From a checkpoint of a small transformer trained on Wikipedia.
Size: 8 layers, MLP 1728 SwiGLU, vocabulary 50257, 66.6M parameters.
Architecture: RMSNorm before each block, rotary positions, no biases in attention or MLP, tied embeddings.
Training: a variant of Adam for these matrices, 8130 steps.
MLP neurons of a small language model. Each row is named by its layer, matrix (gate and up: input weights; down: output weights) and neuron, and shows model dimensions 80-143. Each number is 128 + 32 x the weight over its row's rms, rounded and kept within 0 to 255. A neuron's up and down rows have the sign that makes its largest values positive.
Before each neuron's rows, "fires on" lists the tokens most often at its 100 highest values on Wikipedia text that the model never trained on. A number after a token or word is its count.

fires on: " and" 68
L5.gate609 [131 124 150 172 195 126 129 173  90 170 141  89  90 177 118 140 111 154 124  88 120  69 147 164 129 118 134 148 155  76 183  92 145 138 145 174  81 188 164 191 144  94 161  90 110 158 150 131 143 102 126 140 115 160 128 116 142 103  95 111 137 153  86 132]
L5.up609 [131 192  83  64  82 171 162 118 135 109 100  61 157 151 108 136 141  94  96 150  79 125 100 130 141 101  91 108 156 129 124 110 103 108 155 114 128 100 123 199 165  89 170  88 116 104 141  79 166 130 133 157 130 143 159 140 174 100 203 164 155 106 130 112]
L5.down609 [ 75 124 120 169 157  96 125  90 115 139  41 148 105 201  76 195 115 123 143 134 131 100  97  92 112  97 216 135 133 166 124 135 129 129 132 137 159 199 156 145 162 145 167 134 105 139 141 112 133  71 163  99  93 147 139 124  87 119  88  52  78  67 123 128]

fires on: ")" 23, " in" 17, "1" 4, "0" 4, "°W" 4
L5.gate1723 [121 156  66 152 150 134 128 110 160 117 123  74 155 111  93 202 124  95 141 158  95  91 105 145 156  63 130 106 118 148  69 167 131 102 153 123  93 125  81 131 167  79 124 115 134 136 112 141 155 101 159  87 196  66 184 119  76  48 140 171  89 144  84 117]
L5.up1723 [110 115 125  78  97 167  87 147 132 145 123 141 176 104 177 152 103 155 100 122 154 129 170  70 114  79 141  69 169 102 188 140 128  79 226 170 179 145 145  63 150  71 147 178 150  90 117 182 129 169  90 106 146 100  95 179 153 102 150 139 132 110  91 133]
L5.down1723 [ 86  65 103 137 112 120 164 152 125  93 123 152 152 139 137  51 143 172 151 142 178 149 135 108 172 119 142 155 146 134 128  96 185 123 204 110 132  98 155  81 115 106  88 177 128 186  98 127 179  93 143 127 110 125 156 165 192 105 117 111 120 151 133 146]

fires on: " to" 19, " a" 14, " after" 8, " until" 7, " on" 7, " at" 7
L5.gate127 [108 149  97 113 190  76 137 101 187 127 121 114 110 104 114  97 152 139 120 150 135 128  70 138 104 124 101 132 126 102 166  85 131 102 104 116  66 142 183 169 157  87 152 109  90 143 144  72 190 150  92 150 162 103 117  63  97  64  20  79 164 104 113 147]
L5.up127 [146 127 118 130 139 108 117 143 112 130 150  81 151 117 177 110 118 142 159 166 160 115  60 110 204 129 187 175 118  87 140 131 107  88 168 120 145  69 138 137 133 152 151 121 116 141 111 143 159 159 132 140 109 140  88 145 118  72  84 107  96 152 107 196]
L5.down127 [ 60 114 143 155 124 137 117  81 101 123 161 175 132 170 110 140 103 140 123 134 157  53 163 132 127 119 156 123  86 128  91  99 131 111 148 190 113 108 114 102 144 135 139 155 145 177  94  97 153 171 156 157 107 137 131 116 186 112 136 121  99 138 206  91]

fires on: " on" 13, " of" 12, " in" 10, " first" 9, " into" 8, " for" 7
L5.gate1124 [155 107 112 119  98  77 134  93 155 165 142 146 112 113 127 176 107 113  81 111 172 122  67 107 142 123 179 115 118  70 108 112 128 127 138 129 150  88 156 146 134 145 102 148 105 161 154 179 168 178 169 127 106 100 152  90 150  86 145 135  73 154 163 161]
L5.up1124 [154 134  87 130 115 116 109 152 165 149 144 145 189 163 135 102  96 152 152 128 173  80 120 138  86 100 182 165  90 161 121 104 136 114 151 135  87 122 153 130 180 137 137  73  93 190 188 108 141 126  99 148 104 106  70 141 115  91 129 151 100 106 101 194]
L5.down1124 [120 163 114  95 111 118  86 171 132 108 134 169 149 108 146 107 109  90  97 154 128 120  97 135 121 140 192 117  99 113 143 105 140 150 101 139 116 103 161 118 164 131 124 119  54 108 179 142 205 132 106 107 153 104 104  66 115 148 152 119 130 125 101  82]

fires on: " a" 68, " York" 5
L5.gate1673 [106 130 171 179 132  43 113 167  96 108 150  41 140 110  92 138 144 147 117 140 147  84 155 168 181 134 179 139 154  82 133 114 150  90 111 113 157 154 158 115  82 140 179 148 130 103 120 128 175 143 155 100 140  59  83 174 118 111 102 115 128 129 150 156]
L5.up1673 [173 103  82  96 161 142 139 129 135 125 152  85 108 125 158 151 150 123 110 142 118 142  92 115 171 117 155 134  90 154 189 111 124 102 175 131 200  71 149  97 162 138 108 120 173 190 147 102 119 152 140 159 120 123 144 108 194 170 105 128 157 140 103 171]
L5.down1673 [165  94 117  68 147  85  87 109 128 121 173 129 133 126 117 182  92 147  91 164 153 153  95 145 145 120 164 147 157 109 144 169 151 104 111 131 148 124 106 104 156 133 168 133 126 176 101 156 111 120  56 155  93 124 121 114 148 144 128 108 128 104 170 105]

fires on: " such" 21, " known" 17, " as" 9, " called" 8, " named" 5
L5.gate701 [ 44 111 151  68 140 112 174 123 166 157 138 130 112  91 166 112 200 163 125 115 114 148 138 136  87 112 106 191 110  71 164 163 153 124 115 118 217 167  96 153 104  85 105 121 159 177 164 171  89 117 143 163 146 127 143 113 148  59  80 146 156 157 146 152]
L5.up701 [183 191 178 170 144 136 132 101 164 148 105 123 187 125  92 109  90 160 142 118 155 147 155 131 114 119 119 163  94  78 138 154 104 105 115 135 134 112 110 129 132 147 134 213 156 130 136 131 160  83  87  89 137 123 110 111 102  83  72 106 159 188 172 102]
L5.down701 [143 112 172 122  98 107  84 152 180 180 122 105 120 150 148 129 119 156 118 114 118 108 193 220 179 145 129 131 120 136 118 131 133  41 186 127 152 143  97 198 109 140 115 100 120 184 179 124 142 107 146 119 201 201  86 121 107 156 105 153 115  98  80 139]

fires on: " was" 33, "," 29, " be" 8, " were" 6, " originally" 4
L5.gate1563 [141 123 139 140 125 145 153 158 127 102 112 136  83 122 162 137 131 101 136 104 108 111  68 137 162 162  70 160 126 143 124 148 114 141  97 126  88 197 143 160  89 156 112 132 192 140 134 129 162 137  88 109  98 118 140  91  70 154 138 124 147 150  94 203]
L5.up1563 [176 138 113  83 137 105 168 121 113 159 166 105  69 123 193 128  91  78 167 138  99  85  70 135 113 206 112 120 124 118 159 128 160 137  94 164 159 138 129 111 135  91 146  75 130 143  78 141 136 180 120 115 162 111 138 169 101 124 158 142 117 188 161 108]
L5.down1563 [117 111 109 118 208 148  58 102 121  88 178 102 133 135 165 119 123 189 116  87 176 104 157 130  73  91 103 120 155  77 136 107  94 132 183  82 141 123 116 130  61 106 130  93  96 124 115 140 153 103 128 141 137 149 160 101 191  98 170 169 187 104  83  86]

fires on: " " 66, " and" 4, " previously" 4
L5.gate1463 [180 132 135  65 124 133 144  93 113 169 116 168  93 134  99 151 100 129  70 149 132 100  77 172 174 196 103 119 102 155 115 111 123  80 150 116 162 129  58 123 141  99 113  98 194 132 120 117 137 124 108  81  88 110 113 137 130 152 206 125 109  98 110 193]
L5.up1463 [182 238 126 129  78  63 116 131 117 183 146 159 113 159 153 148 141 117  96 129 159 117 162 144 168 132 134 189  83 160 116 135 125 134 143 118 114 127 161  65 143 101  98 169 108  81 128 142 141 126  97  79 151  93 146 122 130 157 114 150 158 121 113 180]
L5.down1463 [131 171 191 130 137 176 129  91 144 158  70  73 136 123 149 116 138 103 111 128 161 130  75  54  98  73 141 185 117 107 120 113  78 179 163 154 105 140 120 160 148 124  83  93 153 175 132 120 133 116 159 129  98 171 144 181 125 133  97 128 115 111 174 116]

fires on: " " 36, "on" 7, "y" 6, "any" 4, "ou" 4
L5.gate1679 [112  92 170 184 157 137 156 129 127  93 150 150 170 139 134 114 152 149 155 111 121 171 170  77 113 108 150 140 116 157 132 154 149 127 181 156 109  98 128  65 134 101 184 119 168 140 136 151  89 154  67 164 122  66 101 121 131 151 138  71 129  90 130 147]
L5.up1679 [116 104 168 108 115 187 138 117 129 104  86 170 188 151  68 119  96 163 156 104 133 132 137 136 181 108 161 135 136 135 189 134 148 122  41 105 134  99 122  78 112 150  94 134 174 129  75  66 107 137 120 142 111 129 139  97 184 135 125 113 129 186 186 116]
L5.down1679 [117 129 111  99  88 101 100 118 132 121 113  99 160 196 101 127 164 104 152 158 109 132  74 177 170 164 155 173 100 103 114  91 121 144 144 137  94 160 159 109  68 109 138 126 114 124 147 169  95 117  41 147 156 123 143 116 139 128  90 113 154 116 130 106]

fires on: " B" 17, " C" 16, " A" 14, "1" 10, " T" 6
L5.gate1461 [117  89 205 200 171 146 102 164 159  81 124  78 127 156 125 146 138 157  64 127 122  92 133 113 130 136 118 136  99 114 168  99 141 129 107 110 174 137  70 150 144 115 135 216 138 145 120 128 102 107 173  99 108 162 108 129 151 116 108 114 154 164 128 127]
L5.up1461 [ 98 136 140  51 233 122 138 172 107 188  87 148 138 105 105  83 140 108 156 100 181 138 120 163 198 126 118 172 219  81 143  62 138  96 142 132 113 107 111 102 135 124  91 120 153 154  99 160 148 145 108  95 163 122 159 109  91 107 129 145 162 141  86 122]
L5.down1461 [136  47 108 127 149 124 117 158 176 135 116 158  99 167 102 106 188 122 106 102 168 108  81 166 142 147 120 197 171 125 104 164  68  84 174 112 133 161 164 121 198 160 150 131 111 216 129 175 147 158 112 110 162 147 133 140 187 143 134 107 167  62 123 110]

fires on: " United" 33, " /" 16, ";" 6, "," 5
L5.gate190 [175 154 100  71 101 123 130 146 132 122  92 163 123 151 148 151 128 114  80  94 164  91 103  89 140 114 152 140 128 110 121 200 111 117 102 131 110 126 163 131 187 185 137 109 190 116 131  90 156 135 200 114 123 115 120 126 132 131  81 161 152 102 172 161]
L5.up190 [151 138 125 102 179 115 112 138 208 142 127  78 169 164 170 138  93 136 102 188 138 162 118 127 182 107 116 126 176 163 140 182 124 137  64 134 130 179 184 123 168  87 151  85 149 108 151 138  92 131 121  99 200 147 104 124  92 127 148 151  82 156 170 115]
L5.down190 [177 120 201 117  57 108 115 119 155 112  82 138 108 196 134 109 113 115  95 121  95  64 184 107 164 109  62 153 116 179 147 151 108 178 165 139 144 153  76  99 175 155 131 126 170 111 118 140 168 135 149 112  91 184  98 126  83 132 187 132 100 131 171 145]

fires on: "," 57, "av" 5
L5.gate1069 [109  95 155 206 135  99 160 167 106  97 127 147 155 151 137 184 174  79 137 165 112 121  57 150 120  86 151 178 106 169 174 123 124 113 122 148 126 109 147 170 112  93  98 143 179 112 112 128 142  82 163 113  83 129 108 102 132  41 120 149 108 109 138 166]
L5.up1069 [111 127  96 113 141 160 171 161 145 175  51 152  83 143 141 123 223 101 184 115 115 156 192 131 171 135 117  95 141 138 125 126  97 145 136  76 109  64 142 160 127  96 110 106 176  75 126 119 136 184 154  79 146 145  82 140 102 135  94 133  39 148 136 129]
L5.down1069 [165 136 150 126 119 125 180 100 116 111 137 143 132 113 124  96 137 110  69 183 127 167 131 162  89 162 142 197 177 142 157 112 109 117 146 130 135 144 152 185 125 132 156 123 158 139 131  95 174 100 136 135 156 104  86 147 113 185 104 139 140 178 110 131]

fires on: "\n" 32, "\n\n" 9, " ==\n\n" 9, "==\n\n" 7, " died" 6, "==\n" 6
L5.gate1066 [131 129 163 154 162 129  83 110 162 162 112 104 134 142 169 182 151 173 118  77 148 224 133 129 132 111  79  92  92  94 158 136 123 135 130 137 161 141  79 156  97 119 150 129 102 109 137 118 105  92 140 127 109 105 111  94 135 119 154  97 137 194 117  97]
L5.up1066 [160 117  94 133 134 194 165  89 143  83 150 124 111 136 100 128 140 137  84 113 157  99 118  73 132  95 163  72 181  94 125 146 142 118 165  97 176 124 168 109 122  94 175 104 118 112 112  78 166 132 148 150 102 171  93 167 149 112  65 127 120 154 133 138]
L5.down1066 [144 148 140 128 182 111 138 117 146 168 157 124 132  85 130 143 157 117 118  86 109 144 121  97 194 131 131  97 120 131 121 130 133 123 113  87 150 139  68  82 126 155 117 125 109 107 164 178 104 121 138 145 122 104 111 122 118 164 172 159 125 140 159  94]

fires on: " (" 70, " " 14, " –" 4
L5.gate173 [146 105  72 119 196 155 140 119  46  80 125 122  93  92  86 147  64 180  88 153  93 149 185 127  97 137 189 129  76 141 164 129 131 117 100 195 117  58 143  68 115 123  93  96 136 172 120 132 119 202 117 173 157 133 136 122 106 151 139  93 155 143 164 167]
L5.up173 [136 104 103 101 154 153 100  84  90 127 170 131  92  91 164 152 149 134 148 125 139 149 219 149 120 102 132 100 107  57 105 106 185  93 143 139 126 148  98 115 114 129 130  60 142  84 136 139  93 123  99 105 104 141 134  93 126 106 119  59 105 165 140 119]
L5.down173 [144  77 143  89 131 140 142  62 153 115 144 100 126 148 132 157 161 127 147 162  85 100  84 191  81  93  98  72  99 118 136 109 114 104  97 125 136  98 126 110 119 152 125 146 141 141  78 147  88 132 106 143 129  60 138 111 118 101 151 183  19 171 172 112]

fires on: " |" 26, " the" 21, ")" 10
L5.gate365 [133  78 126 115 109 138 164 143 129 118 148 170 127  86 181 126 160  91 111 158 131 124  83 142 158 141 161 142  91 113 109 243 114 116 126 147 170 151 148 149 120 176 145  82 171  89 163 114 166 136 135  68 112 183  93 138 151  78 131 181 118 116 122 174]
L5.up365 [118 147 129  84 117 159 157 123 129 140 118 157 100 178 130 160  53 165 145 145 152 117 104 141  86 142 134 181 125 128  83 151 144  84 127 161 146 100  97 139 111 154 141 145 129 113 144 103  89  61 117 124  99  92 160 137 121 190 103 117 104 109 131 156]
L5.down365 [117 132  79  93  46 157 159 179 149 145  77 135 140 188 136 100  88 166 142 103 111 101 132 137 139 134 103 121 116 140 146  80 151 136 114 158  88  61 134 118 154  93 142 126 125 180 145 147 165 134 152  85 122 155 116 183 104 145  90 124 137  99  81 125]

fires on: " and" 21, "," 20, " was" 17, " Senate" 6, " Supreme" 5, " the" 5
L5.gate698 [ 73  98 120 196 113 125  93  97 142 131 205 143 102  76  92 105 153 187 112  87  97 144 118 105 138 165 112 121 173 159 162 100 150 114  83 139  52  95  92 144 131  86  94 173  79 171 103 114 167 111 154 174 107 161 179  99 115 118 135 166 150 147 145 162]
L5.up698 [127 128 171 153 117  90 127  86 161 114 112 108 120 162 154 143 155 116  70 133 104  93 104 139 204 111 149  56  65 133 202 154 201 124 175 161  92  81 181 122 134  70  78  98  96 108  98  81 124 108 111 122 148 103 119  83 169 115 105 185 179 117  95 110]
L5.down698 [139 137 172 139 112  45 157 138  86 102 183 128 162 152 121  85 103 115 139 137 101 108 121 147 136 125 133  92 120  80 161 105 174 109 137 170 138 140  95 120 162 103 125 154 152 168 110 128  98 140  63 146 140 127 120 152 112 140 112  85 167 172  82 120]

fires on: "–" 33, "-" 9, " and" 6, " election" 5, " by" 5, " based" 5
L5.gate1538 [146  93 191 131  94 167 120 129 162 120 143 131 166 112 118 115 127 165 147 128 118 168 155 137 116 109 131 151 155  71 152 165 148  89  98 150 110  91 144 159  79 134  89  91  86 116 150 137 114 121 151 141 170  86  82  95  99 110 106 170 145 141 154 148]
L5.up1538 [175 143 129 105 122 188 143 142 132  39 143 100 154  92 166 171 160 126  81  92  62 172 101 138 127 132 105 166  90 162 154  80  75 129 127  86 159  65 102  88 132 182  81 120 148 118 160 146 142 138 113 167 118 158 140  89 186 130 114 132 161 107 123 158]
L5.down1538 [ 63  95  74 153  97 147 170 164 154 104  81 131 135 103 183 165 140 135  77 102 106 124 103 107 142  88 139 122 138 115 178  92 185 138 154  49 151 147 127 118 165 180 119 136 107 152 122 177 150 124 138  90 133 112 144  89 115 160 144 186 113  48 110 116]

fires on: " |" 34, " final" 7, "====" 6, " night" 5, " summer" 4, " quarter" 4
L5.gate936 [198 150 169  97 125 151 124 176 112 124 143 105 154 109 156 135 136 151  64 103 128 124  85  91 173 114 124 166  86 113 138 175 161 118 127 148 157  89 200  93 183 141 170 123  83  95  80  97 183 159 137 123 122 128 160  72  90 113 141 130 156 184 192 124]
L5.up936 [134  81  98 106  75  84 110 184 126 131 110 130  87 127 140 116 130 131 147 163 100 173 121  71 111 104 123 124 183 162 141 176 139 131 115 116  73 100  91 153  93 108 120 129  88 141 125  54 201 110 160 167  98 125 150  45  63  92 182 108  92 144 187  80]
L5.down936 [ 84 123 163 131 107 130 132  99 106 154  99 173  99 135 117  82  72  59 123 120 105  93 126 101 135 130 155 167  89 111  76 158 176  88 145  70 137 111 182 126 188 244 105  99 125 126 112 117 171 123 149 116 202 167 131  97 200  61 123 136  42 207 192 138]

fires on: "-" 83
L5.gate535 [121  94 157 164 121 117 140 128 132 129 127 120 155 127  84 185 168 142 119 137 123 168  89 150 107 125 124 114 106 108 146 150 136 114 153 146 139 130 121 154 113 107 133 185 139 116 119 105 130 160 138  95  75 200  87 145 110  62 113  94 134 159 197 145]
L5.up535 [129  90 111 101 134 125  81 155 125 162 171 164 158 140  71 139 189  82 123 112 129 142 154 160 182 109  85 134  46 173 154 134  96 101 162 119 144 114 164 183 150 100  94 124 122 120 110 148  79 107 136  96 122  72 150 118 105 154 139 134 161 185  80 165]
L5.down535 [133  94 144 134 130  89 136  84  94 162 165 105 171  45 145 159 115  99  86 127 117  72 124 126 189 110 148  95  64 120 141 154 156 127 138 110 159  86 110 116 140 133 111 124 105 191 108 158  96  93 152  95 151 113 108  96  99 130 135 176  89 183 180 134]

fires on: " |\n" 41, " it" 8, " song" 6, " time" 5, " defendant" 4
L5.gate1002 [127 159 150  68 161  74 150 115 131  91 147  61 100 174 164 122  83 129 115 163 127  97 131 157  88 113 153 167 148 182 127 123 161  91  91 137 137 114 174 156 129 110 113  98 127 111 162  78 106 131 132 142 120 143 121 129  92 122 127 133 124 107 105  93]
L5.up1002 [141 160 177  84 107 109 132 137 124 114 105 124 183 123 150  88 106 116 118 164 136 148 177 127 139 130 177 109 171  98 103 155 159  52  56 135 153  89 181 136 112 155  65  79 108 134 162 151 155  94 141 137 155  98 178 167 105 162 147 135 177 160  74 110]
L5.down1002 [134 153 147  59 113 174  75 128 127 107  86 132 125 136 186 149 160 144 162 171 158 115 135 197 162 124 153 121 183 111 133 108  99 129 165 143 128  97 151  96  80 105 117 145 106 181 133 147  90 152 130 153 139  83 142 184 101 150 148 145 201 164  65 172]

fires on: " |" 53, " the" 9, "0" 4, "5" 4
L5.gate959 [187 106 154 119 162  85 134 115 117  94 123 158 117 123 147 210 111 136  90 169  98 112 150  89 128 117 139 117  82 103  39 130 162  48 125 170 112 143 119 163 137  99 110 159 172 111 149 136 162 123 106 125  94 132 133 188 144 119 174  72  92  91 145 208]
L5.up959 [150 205 174  86 103 129 155 137 167 138 131 132  94  97  88 134 153 184  91 147 102 127 150 112 136 111 125 145 129 161 135 122 128 124 139 104 147  88  72 153 132 166  96 135 129 127 127 161 178 127 142 115 160 153  92 106  58  98 154 116 112  79 162 141]
L5.down959 [ 94 157 140 183 161 153 134 117 151 126  77 112 107 137  77 142 133 123 139  65 114 121 121  75 169 137 117  89 166  97  89  83 135 134 146 133 117 104 107 154 166 138 100  97 108 116 112 119 153 132 113 130 152 120 121  98  82  92 192 177  93  73  87 156]

fires on: "'s" 36, "0" 15, " had" 7
L5.gate208 [115 138 122 161 114  51 108 145 106 109 135  80  89 102 133 136 132 122 137 147 100 208  92 129 142 138 191 175  95 121 127 197 145 116 127 178 179 154  59 186 116 136  91  97 105 127  58 125 147  84 156 105  89 120 149 113 145  44  66 102 144 107  98 151]
L5.up208 [188 182 134 132 124 129 139 148 151 125 137 205 149 109 107 117 116 128  96 131  60 107 144 114 123 101 171 102 121 122 121 136 119 125 127 121 144 143  83 112 110  93 104 227  74  90 137 134  89 104  86 144 135 124 140 143 169 132 122 109 126 175 133 135]
L5.down208 [152 140 130  96 156 168 148 175 131  67 119 103 138  74 143 159 117 163 152 125 114 138 125  69 118 141  70  78 129  91 144 115 123 107 170 119 121 169 107 155 142  84 105  62 107  93  80 106  89 141 133 148 125  96 121 122 173 111 167 177 179 157 131 129]

fires on: " and" 34, " served" 12, " was" 8, " then" 6, " remained" 4
L5.gate879 [112 116  85 120  45  88 125 107 175 134 129  92 150 102  94 168 116 113 102 183  78  68  84 201 131 115 110 108  50  88  93 143 163 102 110  85 121 177 114 118 135 202 143 111 158  62 127 118 100 100 127 110 113 129 118 134 130  63 151  75 167 119 163 149]
L5.up879 [103 150 135 165 107  41 131 169  64 134  86 110 129 113 141  62 103 172 137 181 117 192 133  73 111 104  72 126 138 133 145 149 131 101  87 147 102 180 124  64 126 148 175 130 141 170 112 148 142  88 137  90  99 159 157 120 125 144 127 122 157 144 142 176]
L5.down879 [173 172 167  71  81  40 148 181  73 136  80 139  86  69 124 195 147 126 177 162  86 142 141 134  55 135 126 176  91 188 115 157 137  98 102 160  74 119 104 122 119 130 120 118 135 149 200 147 143  66  85 109 182 164 125 128 144 105 149 128 193  97 121 133]

fires on: " |" 47, " Title" 15, "al" 5, " Album" 4
L5.gate1456 [136  59 144 145 133 133 135 118 151 123 153 116 114 132 159 161  66 124 136 104 114 111 126  96 106 102 130  94 151 121  59 111 110  94 106 153 105 107 106 167 119 115 171 154 110 103 160  96 148  35 129 171  94 156 104 109 116 160  83 148 147 166  76 156]
L5.up1456 [138 169 186  96 147  93 119 139  81 174  86 165  60 129 158 153 133 145 146 165 147 133  42 149 147 123 151 120 103 143 128 153 166 133 149  99  69 129 174 133 123 170 133 119 128  97 111 160 138 153 192 130 128 154 114 110  95  95 177 139  97 149 127 130]
L5.down1456 [150 128 107 161 117  44  81 110 160  90 100 118 167 109 175 107 156 162 130 190  93 175 114  74 159 109 184 143 103 135 171 167 135  89 137 119 140 173 154 119 188 144 130  91 146 111  91 150 135 154 124 127 128 193 103 108  93 104 154 162  90 142 151 170]

fires on: "|" 38, "0" 6, " Total" 6, " Time" 5
L5.gate1311 [104 197 127 171 123 110 168 112 137  57 106 160  90 138  74 141 115 127 154 126 113 130 149  94 138  93  98 182  86 112 102 101 117 119  90 140  86 168 172 144 123 143 125 140 144 111 100  83 189 161  82 144 148 101 138  91  55 120 119  64 195 137 157 154]
L5.up1311 [192 198 110 173 166  93 155 151 183 100 101  88 113 105 123 136 159 141  86 107  96 153 115 124 139 187 154  49 123  81  98 158  83  86 131 125 110 179 116 168 167 145 167  96 107 111 101 147 144 142 126 126 173 103 122  80  87  86 122 113 117 193 117 136]
L5.down1311 [119 102 102 162 148 134  81 157 135  92 166 135 122 133 160 125 113 134  68 114 136 143 165 170  26 149 178 137  98  77 144 155 181  80  95 147 130 103  91 128 182 153 136 141  81 208 127 124 126 133 124 166 128 126 138 174 137 115 197 134 158 148  91 103]

fires on: " it" 51, " You" 7
L5.gate1359 [ 99  90 152 158 166  88 101 107 148 114  89 162  73 112 132 164 133 146 150  96 111  75 147  61 133 158 167 145 126  98  93 144 168  81 108 144 172  79  78 183 111 131  94  94 135 147 168 116 107 114 105 145 128 162 125 141 141 161 125 115 178 101 107 181]
L5.up1359 [141 161 128  43  88 148 149 159 124 167  91  89  89 156 137 129 104 133 125 151 105 110 170  63 118 113 132 144 136 191 130 135 132 105 110 118  77  35 187 131 143 109 127 173 106 141 112 110 156 134 100 116 112 180 157  76 122 129 155 131 134 133  54 131]
L5.down1359 [167 161 116 112 150  77 123 127 173 147 113 176 119 152 135 150 131 156 120 185 128 109 190 122 127 149  98 134 154 149 146 137 115 141 132  82  89 129 139  99  96  82 169 171 112 169 152 139  85 115  65 132 111 156 128 177 118  77 125 136 137 161  84 109]

fires on: " the" 30, " and" 9, "'s" 8, " on" 5, " in" 5, " its" 4
L5.gate1397 [113 111 112  95 107 135  73  94 120  69 113 120 117  46 122 161 125 146 130  74  70 175 183 196  74  94 130 187 100 158 139 103 141 161 129  82 146 122  98 129  95 146 127  97 152 130 120 135 105 158  64 137 125 146 112 162 166 138 133  76 181 142 103 154]
L5.up1397 [178 152 129 164 176  85 138 107 168 131 171 157 102 100 124 161 131 115 120 143 129  75 101  73  98 146 120 134 102 153 199 175 190 141 165 144 142  87 134 130  86 152 110 160 119  94  75  93 142 129 114  98  81 159 188  84  89 105 104 101 140 140  40  86]
L5.down1397 [135 172 165 129 149 154 167 114 115  89 141  99  70 180 125 179  79 168  88 123 115 179 108 142 139 105 131 135 102  76 122  94  58 112 154 166 121 165 121 172  69 139 148 183 173 140 144 163  85 163 115 127 120 103 112 124 156 130 162 134 177 135 155 133]

fires on: " can" 24, "0" 19, " to" 19, "ep" 4
L5.gate1226 [114 139 172 117 110 142  97 150 157 127 140  83 174 130 141 186 106 149 173 175  82 120 116 116 115  86 202 130 132 124 152 109 106 100  89 128 133 168  93 130  94 105 142 121 125 148 123 132 119 168 161 120 129  94 135 169 138 122 126 126  86 119 116 124]
L5.up1226 [142 178 128 147 126 128 140 143 129 153 133  79 151  71 124  90 138 142 105 113 118 130 104 179 158 172 106 132 104 141  78 141 154 193  96 125  84 149 130 170 194 111 109 147 137 108 116  96 139 141  77 127 159 113 174 147 113 172  85 101 204  92 119  93]
L5.down1226 [135 165 116 134  79 118 142  87 127 145  97 195 122 112  68 172 142 119 108 119 180 132 178 129 112 181 101 184 133 103 153 123  70 134  99 106 136 132 112 135 245  97 135 180 121 145 122  72 143  81 191 147 147 145  87  93 171 129 182 113 142  98  84 135]

fires on: " of" 28, "." 11, "ic" 5, "on" 5, " Bay" 4
L5.gate612 [122  90  55 156 135 162 144 105  94  76 116 164 142 137 108 133 129 112 137 127  91 136 104 131 121 135 116 110 107 165 117 171 151 148 137 139 132 132 170 155 174 124 167 108  98 104 154  73  92  86  76 116 112 101 137 135 157 156 159 176  66 136 176 154]
L5.up612 [107 153 143  96 185 125  86 129 179 112 122 179 103 199 106 114 117 102 149 103 160 104 161 145 143 152 100 137 139 157 127 134 150 126 109 114  80 102  84  90 101 150 160  99 108 116 142 144 171 144 172  75 191  68 116 127 136  74 109 175  75 102 171 137]
L5.down612 [147 129 123 142 116  95 136 110 105 178  85 158  89 109 138 136 119 110 179 128 201 130 102 162 117 167  38  65 165  97 117 131 114 152  96 114 125 131 126 178  71 142 153 206 208 142 104  84 198 101 130  75 121 155 127 180 129 140 162 159 127  96 150 150]